From a checkpoint of a small transformer trained on Wikipedia: 4 heads of 64.
MLP neurons of a small language model. Each row is named by its layer, matrix (up: input weights) and neuron, and shows model dimensions 112-175. Each number is 128 + 24 x the weight over its row's rms, rounded and kept within 0 to 255.
After each neuron's rows, "fires on" lists the tokens most often at its 100 highest values on Wikipedia text that the model never trained on; "fires after" lists the tokens most often just before its 100 highest values on Wikipedia text that the model never trained on.

L3.up541 [154 153 141 153 157 156 117  78 148  94 100 102 153 113 119 118 139 114 121 105 155  97 111  99 125 126 111 120 145 113 102 144 105 129 127 131 113 133 155 156 133 128 147 168  88 130 111 172 139 109  90 111 130 139 119 145 107 126 133 138 135 143 144 139]
fires on: " |"
fires after: " 0", " —", " 1", " 0–1", " 0+0", "+0"

L3.up879 [127 133 129 110 136 106 145 145 150 102 120 113 134 126 153 127 151 127 107 149 114 159 131 139 120 117 147  89 197 127 146 126  86 130 118 108 114  98 107 119 121 143 149 140 140 103 180 113 144 146 115 118 124 142 136 136  93 131 127 118  97  91 134 124]
fires on: "-", " are", " were", " is", " was"
fires after: "\n", " there", " There", "-", "There", "|"

L4.up863 [138 122 105 123 133 107 125 161  96  98  79 137 113 124  89 161  86 136 126 117 144 126 146  84 147 115 172 126 160 143 144 117  92 167 122 129 144 140 110 130 106 139 176  89  83 116 159 126 143 134 147 135 130 125 133  88 126 122 163 149 114 158 145 121]
fires on: " ", "-"
fires after: " |", "\n"

L7.up1383 [140 137 125 127 140 143 157 180  89 134 134 115 118 128 122 123 120 138 140 120 166 156 108 127 132 110 127 106 132 144 151 111 161 132 122 117 111 122 108 170 122 118 158 131 107 131 115 118 173 113 126 105 151 141 143 115 111 130 131 120 150 155 150 129]
fires on: "\n", " 0", " 0+0", " ", " Location"
fires after: " |"

L4.up635 [176 127 118  99 129 155 111 161 146 116 139 116 137 102 169  97 127 105 127 134 114 135 151  64 129 105 114 120 138  97 131 114 119  88 141 129  98 105 145 169 103 144 173 153  62 146 136 110 173 131 109 115 135 110 139 122 128 119 109 143 111 152 127 133]
fires on: " G", "H", "B", "G", "F"
fires after: "\n", "-", "["

L8.up1227 [183 122 142 126 132 134 112 128 113 141 136 127 157 100 109  82 166  93 163 135 121 124 107 111  98  88 132 126 135 129 120  99 106  80  99 136 125 132  87 153 110 140 111 113  97 151 150 146 103 142 108 117 126 142 114 152 117 135 116 156 115 108 116 147]
fires on: "G", "K", "M", "H", "W", "D"
fires after: "\n", "/"

L7.up526 [137 171 153 122 125 153 132 179 111  79 106 136 143 166  92 110 117 151 118 140 140 137 160 132  74 172 130 167 122 161 136 164 107 114 128 124 115 118 167 118  92 165 180 134 160 142  94 149 146 129  90 107  95 123 119 100 122 158 140 146 163 139 122 160]
fires on: "\n", " |", ":"
fires after: "===", " ===", " =", " Title", " ===="

L7.up990 [145 110 107 118 136 159 129 140 133 114 143 154 155 158 143 121 139  92 143 148 111 139 149 124 102 112 154 141  90 150 144 131 103 172 162 175 121 102  74 147 114 138 140 115 166 106 132 142 178 137 127  85 113 111 115 141  72 123  95 112 110 133 138 158]
fires on: "\n", "L", " was", "Port", " is", "|"
fires after: "\n"

L8.up190 [140 173 147  96 134 160 124 145 116 109 146 133 105 128 157 150 150 107 123  89 110 137 131 110 101 136 135 102 132 127 146 101  94 151 170 112 171 106 130 133 146 128  98 141 134 120 162 139 167 113 101 129 109 157 111 100 107 122 157 111 161 141 150  93]
fires on: "|", "\n"
fires after: "\n", " Massachusetts", " (3)", " (4)", " (2)"

L8.up553 [124 177 138 102 130 141 154 158 115 136  81 117 135 130 151 172 140  87 116 125 138 128 130 102 129 153 128 137 115 138 161  64 112  92 150 127 162 126 160 135 163 164 164 121  71 116 165 137 155 127 116 127 103 162 102 134 110 106 133 133 139 170 171 104]
fires on: "|", "\n", "-"
fires after: "\n", " (3)", " Massachusetts", " (4)", " (2)"

L8.up62 [138 101 166 116 125 113  97 131 132 152  71 147 141 138 156 113 151  88 174 138 130 167 107 138 108 180  93 109 131 138 135 138 101 117 115 128  83 127 137 148 148 124 140 104 159 145 131 110 113 190 147 110 122 120 116 147 110 164 134 140 115 167  96 128]
fires on: "\n", "|", " |"
fires after: "\n", "==", " ==", " Rank"

L3.up740 [136 101 136 144 133 116 114 138 133 152  98 120 151 148 101 173 153 111 100 149  76 113 113 157 170 134 169 181 121  99 122  79  83 147 132 157 144 126 163 131 107 143 136 123 124 164 142 151 117 107 121 119 149 106 113 145 117  78 146 133 103  95 126 130]
fires on: " also", " |", " not"
fires after: " was", " is", " has", " were", " Goals", " are"

L3.up260 [179 156 150 126 118 143 120 156 105 148 151 102 122 136 107 126 108 135 126 150 131 142 203 135 174 131 155 132 121 112 131 146 113 145 128 107 156 130 137 115 120 136 118 131 124 131 131  63 136 136 142 106  99 121 136 149  88 146 137 109 173 133  88 113]
fires on: "\n", "-", " Preceded", " "
fires after: "\n", "|", " |", ")"

L7.up1446 [162 174 173 119 146 115 119 167 140 126  80 140 126 110 132 141  71 112 109 132  96 127 132 147  85 123  83 159 143 154 112 118 119 112 105 115 128 100 123 107 124 142 141 131 126 136 112 132  95 133 107 108 109 153 128 132 102 166 111 140 126 175 125 116]
fires on: " |", " 6", " 9", " 7", " 8"
fires after: " |", " 12", " 6", " 7"

L8.up482 [167 133 117 135 122 101  92 119 106  97 181  92 102 136  86 160 129 132  87 124 151 138 162 104 161 104 133 147 151 129 134 158 145 149 150 118 136 124 187 110 154 141 148 103 105 145 110 112 155  78 136 115 112  99 134  96  91 139  94 112 102 165 140 133]
fires on: "\n", "2", " t"
fires after: " |", "\n", "^{"

L4.up872 [119 171 124 108 120 143 117 159 155 148 133 107 103 111 194 142 128 139 145 117  83 130 150 100 114 102 114 152 141 122 120 113 123 134 124 116 126  97 113 164 136 134 182 133  99 127 117 151 138 109 104 126 122 125 125 157 113 145 122 119 135 148 141 133]
fires on: "\n", " 0"
fires after: " |", " (0)"

L7.up1428 [149 118 114 141 122 136 105 140 103 112 119 125  99 110 114 133 123 104  79 118 209 133 106  86 163  94 144 132 129 141 145 134 116 145 125 148 150 107 137 119 130 124  88 122 121 169  92 124 176 150 143  96 132 129 120 114  86 137 185 148 119 159 148 135]
fires on: "\n", " |"
fires after: " |"

L4.up109 [156 137 137  93 116  98 120 142 181 116  69 133 126 117  60 140 126 113 140  85  95 133 122  76 122 148 162 141 152 106 108  86 118 192 129 131 130 125 136 115 148 117 137 150 126 156 124 139 133 145 123 117 128 135 109 140 136 165 148 119 117 119 139 147]
fires on: " |", " ", " Apps"
fires after: " |", " ", " Goals", "G"

L8.up807 [127 154 147  77 130 111 146 158 110 120  89 101 155 117 122 131 164  86  67 118 113  78 155  98 166 118 107 139 124 155 126 139 142 122 144  91 169 159 116 103 145 152 121 105 121 133 189 158 152 158 115 114 105 102 160 114 126 139 113 161 140 118 132  94]
fires on: "|", " |", "\n"
fires after: "\n"

L3.up375 [117 151 139 141 141 119 146 134 151 127 103 139 136 121 126 151 139  93  93 113  91 129 137 123 148 129 110 130 220 125  92 122 123 123 143 138 130 131 147 109 156 153 128 127 111 136 218 107 159 145 153 124 112 156 134 140 141 143 181 116  90 137  96  91]
fires on: " |", " 0", "-", " Apps", "_{", "|"
fires after: " |", "\n", " Apps", " Goals", ";"

L8.up948 [146 106 119 165 146 104 124 145 124  94 132  92  95 138 121 105 149  75 100 120 188 184 157  63 124 105 124 141  82 144 156 133 103 165 136 109 134 153 141 130 126 124 122 133  98 125 104 108 118 140  94 163 116 111 126 125  68 153 150 125 107 149 142 114]
fires on: " |", "|", "-"
fires after: "\n", " 1", " 2", " 3", " 6"

L3.up627 [101 119 161 175 119 139 127 161 138  95 125 104 190 179 123 129 189 107 158 166 135 153 141 153 110 123 104 126 133 162 144 134 111 157 124  70 123  84 110 152  69 132 102 155 136 113 126 101 107 131 132 116 116 103 142 169 130 110 136 157 115 111 102 163]
fires on: " is", "In", "According", "On", "ound"
fires after: "\n", " It", "-"

L8.up630 [134 187 105  98 145 159 104 166 201 114 159  98 106 149  95 123 140 143 123 101 115 134 165 117 129 103  50 150 127 122 110 143 114 152 121 129  98 102 175 159  98 154 150 123 116 139  89 124 119 123  99 144 112 140 113 101 115 105  94 123 130 129 178 101]
fires on: " |", "\n"
fires after: " ", " 1", " 7", " 6", " 5", " ="

L3.up473 [163 135 151  78 130 152  96 126 126 141 111 113 134 119 167 158 179 154  90 170 116 163 144 114 162  98 126 159  97 115 120  94 139 124 127 140  89 117 111 138 141 132 163 142 113 128 112 205 142 115 100 158 152 132 142 146 133 118 113 135 131 122  77 156]
fires on: " |", " only", " not", " also", " even", " generally"
fires after: " was", " is", " were", " ", " the", " are"

L8.up1288 [137 165 108 124 134 107 112 163 127 104  99 168  85 110 159 144 133  98 126 139 104 143 154 102 109 102 116 168 212 141 155 128 105  89 139 115 110 144 144 145 128 160 177 141 103 129 130 129 154 110 105 123 123 142 107 146 149 123 133 111  85 137  67 149]
fires on: " 0", " votes", " win"
fires after: " |", " Total", " the", "|"

L3.up1122 [120 148  79 128 109 114 136 174 112 139 124 131  97 136  92 163 111 132 120 138  93 146 141 145  65 127 128  90 158 140 153 113 147 153 101 113 145  93 127  92 116 143 141  66 132 121 123 122 161 171 126 150  83 124 133 128 133 150 147  82 129 106  69 128]
fires on: "\n", " 3:", ":", " 4:", " 2:", " (1983)"
fires after: " |", "\n", " the", " True"

L4.up1329 [109 109 154 132 128 118 121 140 115 150  72  75 100 147  93 158 129  98  85 150 148 170 147 146 133 114 105 100  99 131 128 129 139 100 147 135 106 140 148 125 102 138 117  84 131 183 139 131 186 150 131 113  98 151 112 130  96 152 136 101 103 134  80 136]
fires on: "\n"
fires after: "\n", "==", " ==", "|", "==="

L7.up266 [135 177 138 116 127 119 151 171 117 141  99  84 123 127 119 158  71  81 144 179 166 121 171 133 128 119 142 134 139 137 143 130 112 138 129 107 120 146 116  97 124 144 172 138 139 129 125 145 147 116 125 116 103 164 110 148 100 113 150 119 142 173 140 158]
fires on: "-", " -", " |"
fires after: "\n", "\n ", " 0"

L3.up1142 [147 120 146 131 143 115 117 134 119 173  95 137 128 133 102 141 154  94 136 110 126 134 147 143 140 131 113 121 133 135 147 120 138  55 144 122 144  68 135  99  97 137 144 101  97 147 137 145 124 142 131 143 122 127 106 117 102 135 165 112 113 153 114 123]
fires on: "\n", "|", " (C", " %", "===", " |"
fires after: "\n", " |", "===", "=="

L3.up161 [140 150 132 128 116 125 137 197 145 147 135 117 161 137 119 120 161 124 142 187 100 151 155 123  92 130 146 149 135 147  99  93 111 122 129 144 108 110 123 143 137 141 154 105 160 135 151 125 152 134 121 132 125 122 103 133 148 139 108  97 127 149 131 142]
fires on: "==", "===", "\"", "====", "\n"
fires after: "\n"

L3.up953 [152 122 114 119 122 121 137 159 115 120  84 151 126 148 118 154 103 154 141 135 131 128 117 102 133 159 170 130 116 146 106  93 109 155 146 128 127 103 112 155 127 140 138 100 127 132 146 121 133 126 126 119 148 164 133 148 154 146 163 122 102 152 154 118]
fires on: " by", " Notes", " Preceded", " Succeeded", " Length", "//"
fires after: " |", "|", " Preceded", " Succeeded", ";", "s:"

L3.up595 [122 142 126 110 157  76 123 143 114 126 126 107 145 115 124 133 115 123  77 114 103  84 130 151 130 130 156 133 109 120 144 116 116 141 167 144 162 141 138 132 126 148 170 108 134 114 149 131 140 141 125 134  88 117 122 151 126 137 147 148 143 123 110 116]
fires on: " Democratic", " Candidate", " Republican", " Member", " Director"
fires after: " |", "|", " Upper"

L3.up604 [141 154 173 163 136 108 147 159 159 101 100 115 129 158 109 123 139 138  62 161 145 100 166  98 121 108 136 180 127 120  62 123 120 123 123 124 121 116 166 122 116 128 176 131 106 129 112 140 106  99  99 131 119 121 121 164  91 138 136 138 105 152 126 122]
fires on: " |", " 1", " 0"
fires after: " 0", " |", " 1", " ", " 2", " 3"

L7.up612 [121 139 113  87 123 148 127 123 121 150  90  95 113 161 107 107 134 118 113 112 133 127 111  95 129 160 133 106 165 158 165 165 110 162 131 122 115 124 155 118 162 141 115 148 110 157 134 148 164 163 105 137 126 101  94 153  87 136 152 109 128 132  80 160]
fires on: " a", " had", " have", " has", " an"
fires after: " has", " had", " have", " a", " They", " and"

L7.up1474 [122 147 137 125 139 135 129 143 137 137  70  69 150 133 165 126 162 119 161 138 172 140 127 127 110  96 123 127 109 115 107  98 125 116 148 138 116 120 132 127 112 150 197 119 133 111 146 137 131 140 117 130 124 183 135 173  99 120 176 119 135 159 127 122]
fires on: "\n", "-"
fires after: "\n"

L4.up299 [158 171 116 123 155 140 144 173 130 133 166  93 154 153 138 116 144 107 132 120 146 132 111  88 121 122 105 155 130 130 141  76 111 126 145 105  81 123 144 132 111 118  98 131  75 117 157 129 117 148 100 133 142 105 128 131 124 147 101 131 100 175 146 117]
fires on: "|", "\n"
fires after: "\n", " |"

L7.up365 [131 150 116 106 115 131 155 176 117 100 117 146 118 126 113 144  95 100 127 130 137 146 106 131 112 149 109  97 151 114 148 129 118 141 123 117 122  88 122  76 124 141 133 142  95 149 128 149 108 126 149 152 132 124 115 127 116 166 117 119 154 152 170 112]
fires on: "\n", " |"
fires after: " |", " 0"

L8.up1137 [171 183 130 123 132 138 131 152 141 114 117 111  85 132 139 104 133 134 128 133 130 115 119 110 172 125 140 119 163 137 131 153  82 118 149 137 103 144 111 109 104 136 102 132  96 120 148 124 165 135 137  99 156 156 152  79 132 128 170 120 116 120 120 110]
fires on: " ", " |", " and"
fires after: "|", " |", " Year", "\n"

L4.up3 [168 171 167 118 133 155 150 137 114  95 150 105 132 157 133 164 118 123 153 173 121 143 129 112 120 113 122 163 120 167 139 127 132 172 127 131 136  77 104 114 107 141 115 105 145 118  89 125 124 121 118 106 127 133 138 196 109 154  90 111 159 187 134 119]
fires on: " +", "\n", " —", " is"
fires after: " |"

L7.up1443 [161 160 123 137 117 103 134 138 157 107 107  84 158 129  73 153 156 126 138 144 139 101 140 110 138 125 108 156 197 140 111 172 146 116 132 123 126 146 147 134 140 141 151 135  83 156  80 129 102  81 109 105 122 122 100  83  81 143 129 143 116 155 149 116]
fires on: "\n", " |", " for"
fires after: " |", " 0–1"

L7.up519 [161 155 115 112 141 158 143 153 109 100 102 109 110 136 104 148 100 126 153 168 116 127 102 125 105 202 122 143 132 112 103 142  94 109 119 149 106 108 175  96 157 137 130 128 116 129 110 118  91 135  99 128  99 146 141 153 161 122 114 102 119 143 126 124]
fires on: "\n", " ", " Yes"
fires after: " |"

L7.up232 [116 119 127 133 109 133 129 204 125 114 128 131 126 181 116 115 113 127 101 119 151 130 118 113 102  92  98 117 121 157 149 107 119 118 149 104 153 108 180 157 127 140 129 129  94 135 117 150 151 164 134 165 118 132 150 137  79 168 145 136 120 136 134 159]
fires on: "\n", " |", " is", "|"
fires after: " |", "\n", " December"

L3.up869 [126 177 130 150 115 117 122 147  83 159 167 126 132  91  82 144 109 112 139 130 145 108 112  73 109 130 134 114 154 130 143 127 133 146 122 112 144  80 117 123 150 149 108 100 113 115 149 147 137 131 120 124 162 123 123 146 136 117 137 100 123  94 118 137]
fires on: "\n", "\n   ", ";"
fires after: " |", ")", ";", "D)"

L4.up906 [151 150 132 141 118 100 161 177 113 119 124 104 149 186 113 148 147 140 142 113 171 147 148 119 112 101 126 139 139 147 149  92 125 156 134 125 167  83 101 150  91 152 144 112 143 118 114 157 157 134 126 128 108 104 136 164  99 147 160 106 155 148 165 129]
fires on: "\n", " Preceded", "|"
fires after: "\n", " =", " |", "|"

L3.up543 [157 123  81  97 157 140  98 145 171 150  82 117 111 148 144 132 141 126 162 118 142 140 151  93 121 103 129 156 135 168 129 132 130 136 170 172 124 112 144 141 144 140 125 137 155 139 165  92 147 152 132 134 141 115 131 119  97 138 132 137  76 157 117 138]
fires on: "\n", "|"
fires after: "\n", "===", " ===", " life==", " =="

L8.up574 [114 169 141 159 152 110 136 112 122 122 163 105  84 123 140 130 104 149 158 155 116 106 127 134  61 143  91 108 133 124 126 166 120 110 138 124 130 135 143 110  94 142 122  84 124 123  90 113 155 135 135 137 130 127 129 162 161 105 106 146 160 192  96 114]
fires on: "\n", " role", " title"
fires after: "\n", " the", " The", "The"

L3.up899 [113 179 134 142 126 104 148 180 127 112 124 120 134 134 139 126 111 110 107 134  96 154 160 119 107 120 111 177 146 117 125 118  94 180 124 100 117 146 146 131 109 142 122 107  95 102 154  97 117 104 122 120 120 150 147 111 130 156 127 117 163 152  92 126]
fires on: "|", "\n", " ", " 2011"
fires after: "\n", "|", "-"

L3.up88 [162 117 128 129 127 143 105 148 124 144 117 135 147 156  96  88 123 123 155 123 147 171 123 110 153  93 149 102 131 152 129 133 132 181 142 134 103  97  89 154 146 123 145 101 162 137 113  92 141 129 131 135  96 126 145 167 129 139 180 134  97 144 124 145]
fires on: "-", "|", " Preceded", " Website:"
fires after: "\n", "-", "|"

L4.up86 [131 103 128 137 126 123 120 155 103 175  78 103 136 162  92 103  89 117 146 161 158 151 157 100 150 166 136 118 119 159 123 126 138  93 125 151 133 103 141 141 151 146 133 108 177 154 196 133 172 160 159 125 109 129 123 146  80 150 178 115 106 118 115 119]
fires on: "-", "\n"
fires after: "\n", "=="

L7.up1464 [170 133 163 104 152 116 131 118 176  99 139 110 139  96 138 127  97 156 126  62 174 158 106 114 119  74  91 138 166 129 159 141 137 147 149  81  86 130 128 123 139 140 143  89 169 130  68 128 158 149  95  88 156 136 132 102  70 145 116 122 119 162 120 109]
fires on: "\n", " the"
fires after: " |", " in", "|---|---|---|---|---|---|---|", "|---|---|---|---|---|---|", " of"

L4.up1499 [135 141 148 153 125 155 130 117 127 145  87 151 140 100 106 162 119 142 138 126  99 110 114  90  96 164 109 154 163 119 151 120 106 146 101 106 157 102 134 136 149 120 162  88  96 146 104 175 120 143 107 103  86 142 149 172 161 151 133 102 154  94 113 116]
fires on: " |", "\n", " "
fires after: " |"

L4.up518 [130 152 105 101 139 160 131 190 124 131  98 117 113 156 139 145 125 133 150 122  80 133 177 122 116 135 161 132 149 145 167 105 137 178 122 140 152  99  98 105 122 123 125 127 146 172 139 134 153 104 113  71  73 121 150 150 176 158 129  81 161 134 101 111]
fires on: " +", " |", "\n", " Team", " 4"
fires after: " |", " "

L3.up854 [153 156 161 103 141 143 124 173 139 138 141 103 130  74  86 125 149 118 143 134 139 150 151  91 100 104 118 174 188 140 135 105  81 126 158 144 123 114  84 131 101 162 119 145  95 125 153 150 143 162 104 135 137 128 122 118 124 113 132 145 127 130 108 157]
fires on: "\n"
fires after: "\n", ".", "s."

L3.up329 [132 133 137 119 152 106 121 135 140 119  92 119 145 166 123 132 138 109 104 113 119 127 146 106 142 128 162 117 154 131 118  93 121 137 138 136 148 121 115 123 124 154 147  69 124 135 165  67 174 119 119  99 153 133 133 123 119 147 170 141 156 133  69 125]
fires on: " Party", " FW", " by", " No.", " Preceded", " Director"
fires after: "|", " |", " Preceded", "-"

L4.up1363 [160 195 159 145 134 113 134 144 136 121 116 124 140 129 107 113 101 127 132 148 117 173 109 158 102 132 108 134 141 141 129 127 119 145 125 134 109  97 129 124 146 119 133 145  61  98 117 105 157 118 123 125 176 109 118 104 119 129 117 151 121 169 132 122]
fires on: "\n", " "
fires after: "\n", "|", "."

L3.up1054 [124 126 132  94 131 135 130 155  83 110 135 110 149 159 145 134 126 133 125 160 115 103 127 142  34 123 111 136 138 142 132 119 118 165 117 150 104 144 115 118  58 116 140  99 125 110 108  99  88 132 117 136 106 100 151 131 107 163 146 111 117 141 153 135]
fires on: "\n"
fires after: "\n", " ="

L7.up705 [136 150 146 129 153 122 135 152 124 147 104 116 137 133 122 170 111 156 133 135 150  99 165  91 113 128 124 191 113 140 152  92 116 194 151 129 128  93 141 133 140 135 164 114 128 135 107 143 133 109 106  86 117 142 142 153 120 118 116 138  80 150 115  98]
fires on: " ", " Candidate", " Date", " Title", " Venue", " Name"
fires after: " |", "|"

L4.up64 [150 187 116  93 134 122 143 191 137 131 130 111 119 160 147 156 118 104 128 154 110 141 155 114  95  83 113 169 112 137 118 138 143 182 131 132 124 129 124 116 113 134 120 107 128 173 135  87 129 107  95 120 132 145 146  87 192 138 138 124 140 173 122 114]
fires on: " on", " —", " |", " –", " end"
fires after: " |", " 0", " the", " born"

L3.up1438 [153 137 146 108 141 116 120 146 133 142 108 110 128 138 107 152 133 118 158 135 145 129 144 119 107 161  84 169 118 127 105 110 138 127 127 121 130  97 175 132 127 136 135 112  94 124 117 151 116 126 132 123  95 121 165 141 154 148 154 115 110 149 122 135]
fires on: " |", " Score", " Result", "\n", " Apps"
fires after: " |", " "

L4.up1166 [160 195 202 134 141 145 124 119 168 124 103  65 156 113  90 143 131 119 128 144 136 123 127  90 109  96  52 142 170 120 140 151 134 124 142 129 113 131 128 111 116 142 125 165  79 146 132 172 128 131  78 146 139 134 131 137 126 134 134 137 140 167 117 112]
fires on: "\n"
fires after: " |", " 1–1"

L4.up1406 [125 164 120 126 132 103 127 183 118 152 191 150 147 146 169  99 147  78 159 135 127 118 155 159  66  78 124 144 104 151 107  99 110 150 110 153 151 101  97 123  84 130 114  99 130 108 115 108 135 146 119 147  90 157 143 163 132 168 153 112 129 102 121  98]
fires on: "\n", " =", "),", " (19", "-"
fires after: "\n", " (born", " =", "er"

L3.up682 [155 167 111 129 119 130 123 161 141 133 101 138 131 132 139 103 192 115 103 104 115 137 155 102 130  87 127 196 161 156 131 128 120 169 145  91 128 156 182 158  98 125 140 156 133 117 157 108 132 141 132 131 110 131 136  95  93 147 121 124 129 130 100 142]
fires on: " |", "|"
fires after: "\n", " "

L3.up380 [130 100 121 154 151 157 105 158  96 135 153 141 171 152 131 122 107  96 174 131 130 124 139 115 105  94 130 145  82 136 106  97 108 146 135 125 123 144  83 195 128 120 129  77 157 123 100  73 159 132 123 124 136 132 122 165 129 119 132 131 102 116 126 167]
fires on: "-", "=", " by", " Preceded"
fires after: "\n", " Preceded", "|", "="

L4.up889 [139 166 148  88 134 133 118 180 117 159  98 113 140 107 117 132 163  90 169 111 126 119 146 144 116 147 130 154 152 111 111 116 115 175 123 108 142 112 134 114 142 117 120 132  77 120 153 151 159  90 107 139  92  96 124 135 134 146 132 113 142 127 125 133]
fires on: "-", "\n", " ", " hold", " Bronze", "Population"
fires after: "\n", " |", "|", "-", " km^{2})", " Democratic"